config = dict(
    n_layer=10,
    d_model=512,
    n_head=8,
    n_kv_head=8,
    head_dim=64,
    d_mlp=2048,
    vocab_size=17716,
    activation='gelu',
    norm='layernorm',
    norm_place='pre',
    norm_eps=1e-05,
    positions='learned',
    qk_norm=True,
    attn_scale=0.174,
    bias='none',
    tie_embeddings=True,
    parallel_block=False,
    init='normal',
    init_std_qkv=0.0142,
    init_std_o=0.00317,
    init_std_up=0.0142,
    init_std_down=0.00317,
    init_mimetic=0.5,
    optimizer='adamw',
    lr=0.00186,
    beta1=0.95,
    beta2=0.98,
    weight_decay=0.12,
    lr_head=0.0054,
    grad_clip=0.5,
    warmup_steps=248,
    schedule='wsd',
    decay_fraction=0.866,
    decay_shape='linear',
    final_lr_fraction=0.0,
    batch_tokens=[65536, 131072, 196608],
    seq_len=1024,
    doc_mask=True,
    train_tokens=729700000,
    steps=6305,
    dataset='wikipedia_en',
)
MLP neurons of a small language model. Each row is named by its layer, matrix (up: input weights) and neuron, and shows model dimensions 0-169. Each number is 500 + 25 x the weight over its row's rms, rounded and kept within 0 to 999. Numbers have three digits each.
A block is one neuron, or neurons of one layer that tend to fire together. After each block is what it responds to, as a language model described it from the Wikipedia text at the highest values.

L3.up73:492494469523524483475533494507483476457484464514510493475527529483508506497501466507484463469486518503485475498517510482456526510511526514494497490506535533522511501484442456518494475540498514501459490519543496506502487505490516524484485527455479566467487478521556515492516535547562525494547517505504535496516493476439493469455482467484495478529519487506508535491516497489490474505554457522518488470498475511469547462521491459514490496515518525473510562501558483506477489495512520486468511512496479539513538483
L3.up740:472519463524510484502540504474477528499473517477492560533516530526524464547526482493513466472505457539490463500478517487492467536489510473490507477474488545518446521485494475530476471551507523502501497492562503484494523481503510485487482515498490483499489438508507528472530500496526499519529493497508503504495530464510476510506517500465497522500542490476477509495517505467492460511512468518485452468509485515479494527528537505549521552464513518492505473492554481485459525506517505481469498527505449508519506519
L3.up1380:504511500539538506486516508518464510535504462535500477533502491478478501504458466518511457502480504493520466508514516468536475538505537479526507516488506525554505508526484498505483471515501536487456443495529540478494442485495485532496494503464539482492484472529490493510506530535520475479499509487511556503532478463466464458473511484523470500496545489518488460485497502487506487489544493527505497471487492486489521522512505500492482487531500505488539510499538506526516526476518491469487548453478449525517501534
L3.up1869:470493503514496509425471503474447492488477508520503543560465543502492493500521482489517482457518442525488447465517483465448493496550541467500481510514491483522483527510463485511457513526498522523509462548538519462530462489499444484484497478456479516476502475506493506471488499531539537443508524464514476484541499515524480512491496487527508503509529496449488513503464524462529464489499508492525508493517505534447478493517455486518476509498486467488551528500543450555510479523458532465508531513511485532503524529
Responds to: The space opening the first cell of a new wiki table row right after the leading pipe, often before a year or rank number (| 2013, | 5); also odd word fragments.

L7.up112:545499488511508479495521529451473506499506480488522479538499563493472506496540512505453479501504514515506507491529483524483473462514486459544475490526506470504437514484518493502518506511503499520538514504475492480520505530527499530458461515482522556507517506508487510478518509513480562527538516498501478497451486480524490494505476482510502477493503493494510544482522552520494517471478493510471473475482469527547487503551482524538467535470537484497505451548488454524484532510510495507530517477503532528455486495
L7.up507:509452509482513485500479487484491473484521477514494554484498484450493473512465501487541550528499489479506493489485556512504516506467470550497486551509518555549504494498466509536485526457488500470545532477506482503509505458518445485501531509501501477524498478497507487498490472496486512502447469467479505520491484486485541496513505510508530496484476507476511514546501489473461471514501524506525532569526461460510519529503474473480508493546478495463503514488498452464517477475452496475497541449488521518492492514
L7.up557:520470487499489475530487495492520505452494477499507513500495501447508494498503468512456465488470518483504494501518576554544457499503462526500485512482469493458510490516534466469534534505536509490500496528529526490472515548545510500507515533524519569524472515486501514471536550470546515517505509507495518514489487503491478497508518520483469488473471459489526489495529499500495545522498469528495498463464469509501492523515504449512496518511553527471506488526509497523504530520514527462460504464422502525482518509
L7.up706:488469466460513483485471466491465451518475469527443517501479457499525436484489506508505483488484479507517490519507507484539473515513452499536455518468504474531446565503476483481515522482496506451506526453512508492498502541498509508514543484485449483504504495527442489455499511491554497513486543507478508498449505475484496456527521497528525466480514492480499494492503514521496513509522499502514503511508462498491493522522508473525494539527468504499530480518506495503513532470532501532464465501502490534463536520
L7.up742:550516500484483506517474511529507508487484529491506484473528473491479524495462524529535489449504530486517492517517487522515507458491497539486531518534532513502551453501516512495508485518509536445522528524461492511523516510497504488533532506476562477513538519488514544485495488503495414494482492487451550542502471541480452486532471504492467504487487534496531467541494502538509526513509483463535541553451504465469518510494513491471529511494522531512508495493468519513539468517533481531528540490549550506497511469
L7.up1086:540469487473524494491510552490467499438509476520520528522490507436456521471541501511510499436500490526469496488505497513487465479489476524515471499480463500474492502495511479500513485449517479466553507559529482486493516520552482530505536538481513537539508520490497484494522532481532492535492517529526525508453487506505494504490512517485498503467497476497539522510496514477478507485493505503503518490494468505507530496514478448499514520496543491469518487496464492506492529500511496476478525490469533524496505527
L7.up1173:490465521505554464513527559493492504475509494474517515501493500472488521474531506513505473489542430479491497492529502542505464522527525501502477509462511451522502532539482565526504482489514504526521496511518535482502491496531460529537501511515494496516489506530495459490510496526549510503515473491479494477457474450487475515508536522500495485489540496473534530459496492507474459501502467531520497441474496477489504501486491454504486473539540485476492464492477482514482480520499524509477533506464518512514530547
L7.up1278:540509463523505508479495503537478513462496491496496512477484537462489506505504473534501486469522480492490528483517525489451468509500523507488501530493529530512489497515512463489508525452468535498497483538512494507491486528489492516536520527517505542514489502506546481490479531515507494525505527517556524524494514454498471444493458515485499495486491466487482497532482547515491509492511532532523509449481450485473500484505485475551542510481550471530538529491479481502524492540486481493500530495442502535504455514
Responds to: Word pieces inside a name, date or field that repeats one just above it in tables and lists, e.g. Nacionalista, 11 August, the "- By decision" lines.

L5.up663:481500522537491458480558502468510505480506484475560501515511513494490502536558501511510514489476560496495506484498552496497500517499544436486501536531486499475460515486485474488459504515488504466508495539500553509465474472516482481507514486516522495457443524500522452483502541521511533466558485502487538494542471463447494482454521490480502503518485432511506505485483526515516501480497464517443500520478463517485528439524499506464455523542526448493523458502552450545456484494513521509506536492479478519495522465
L5.up941:450506483549525472427528482494470471454540506461500502513494520491464508544528484518475456527493499477500519455488551476514525497493519470486485487528528504511521538483501501461497501484519513535469491551521503465492505503531484506501527536481525472485475541541506483521490541514520520489550531485475534488538472445467497472450510471494515497519486518507562558474491508501530488501490470524474474501495489477449498434525516473512498517540543497486526489497500480495488507522524533501461517485471516523510561497
Responds to: The first two digits of a four-digit year (19, 18, 20), usually right after a date, month, comma or parenthesis, as in 4 January 1920, (1993), March 29, 2016.

L5.up1018:516493487491501560493501476489444500468477477525460513481501508479495473505493500523493493460502482501508509500507549513528486536536521478523458505500478488493493518551509492517496505505469537445490518500499538512489499517494506500531519502521476508497479502501474472474525506524549479505467482498495499480523490511448511516494519520515496446482506497462509520480546501540519465492538463506495524501502554491467497479480571467486495538516511504452521504513483481526524525485513519517469436534500541509490520500
L5.up1333:496457459490512530476500480461460485478493487548461505494517488482489444513512475512511509449518504555504467478496534482493485493502503487517456491504478506478469516535500515549518484548472531471478503485491514454513480502498524516489530499514453517524520511494447457447538471509554476501477531463505518473479502514464525507476496522510485484489529489514501489497536530543467485501504508523524493492471525491471504490522566485474482531527497502456506504508475445502480520490530516526500485506515511532473495513
Responds to: Word pieces at the start or middle of a name or term that already appeared earlier in the text, such as Ro-ch-ambeau, K-n-app, Over-w-atch, Peel.

L3.up166:517458443504507502509518474468507447492473486525459495477483514495459502490524488511481501449501500542508485497498563448489478472527509494497490531524474525469490483481523504524538508505474530491495489491497491473516516568464511485515532527499440513509512501492461498477496511527549488497476536498502482489473493518462494497495504489499477483479480494503489535522519522516481512482482443495486501481476487483510487502537531491477502549510531534465544511500489470521504554498496506536510512513523514558484489492
L3.up531:494476475477475550509529508465449437521510477467445500487465492513481496505540517506497478475494502563485467498515505510573494527541469480499491472520467504491486502519531481521509477533490530505535509472528507461500478525497505509493499493504459564472527524505451504491481501493523497533472487502495460502460514454512481480467469491561503465514509463475495510506503541497473482505504507531497477492488468485507489472536519487563443523474484492483492484504479431487490559495538496534495486501527499498457498489
L3.up1030:545502480468480472521481550491470470483459487525486529523473491494474486494530511515473472491481476504512504513505547481511488478505482506498478492491466518519506485466501482476494497511468523480543481516510491498471507547542489486543540495475457505516494504506519540519552530470539460519472480501524492505469502504482476527498496490501482493506482472503503524519465492498512502507491486493477482522498447522552503488521450500532466508462530495528537421495481460523522514516497505504494530473477524524436481507
L3.up1791:545489472483485508512490577490459450492472497515477508506464527495472487492534507486492501466508490529474508514495542488487501469514486491464520471479478512496496491495499450449488488503469522522535491500519525498477489526606493505538535496514479518531507509527502499500533511496533479509468478500514483511472519507473496511467495467513496498572502472519516514508484513500484499495499497516450466511496488559525484489541489510545458531447526490506514440507501468510511523526478508506491521513497534519434520507
Responds to: Middle subword pieces inside proper names that were already seen earlier in the text, e.g. Ferencv-á-ros, Galatas-ar-ay, Sz-ina, Busch.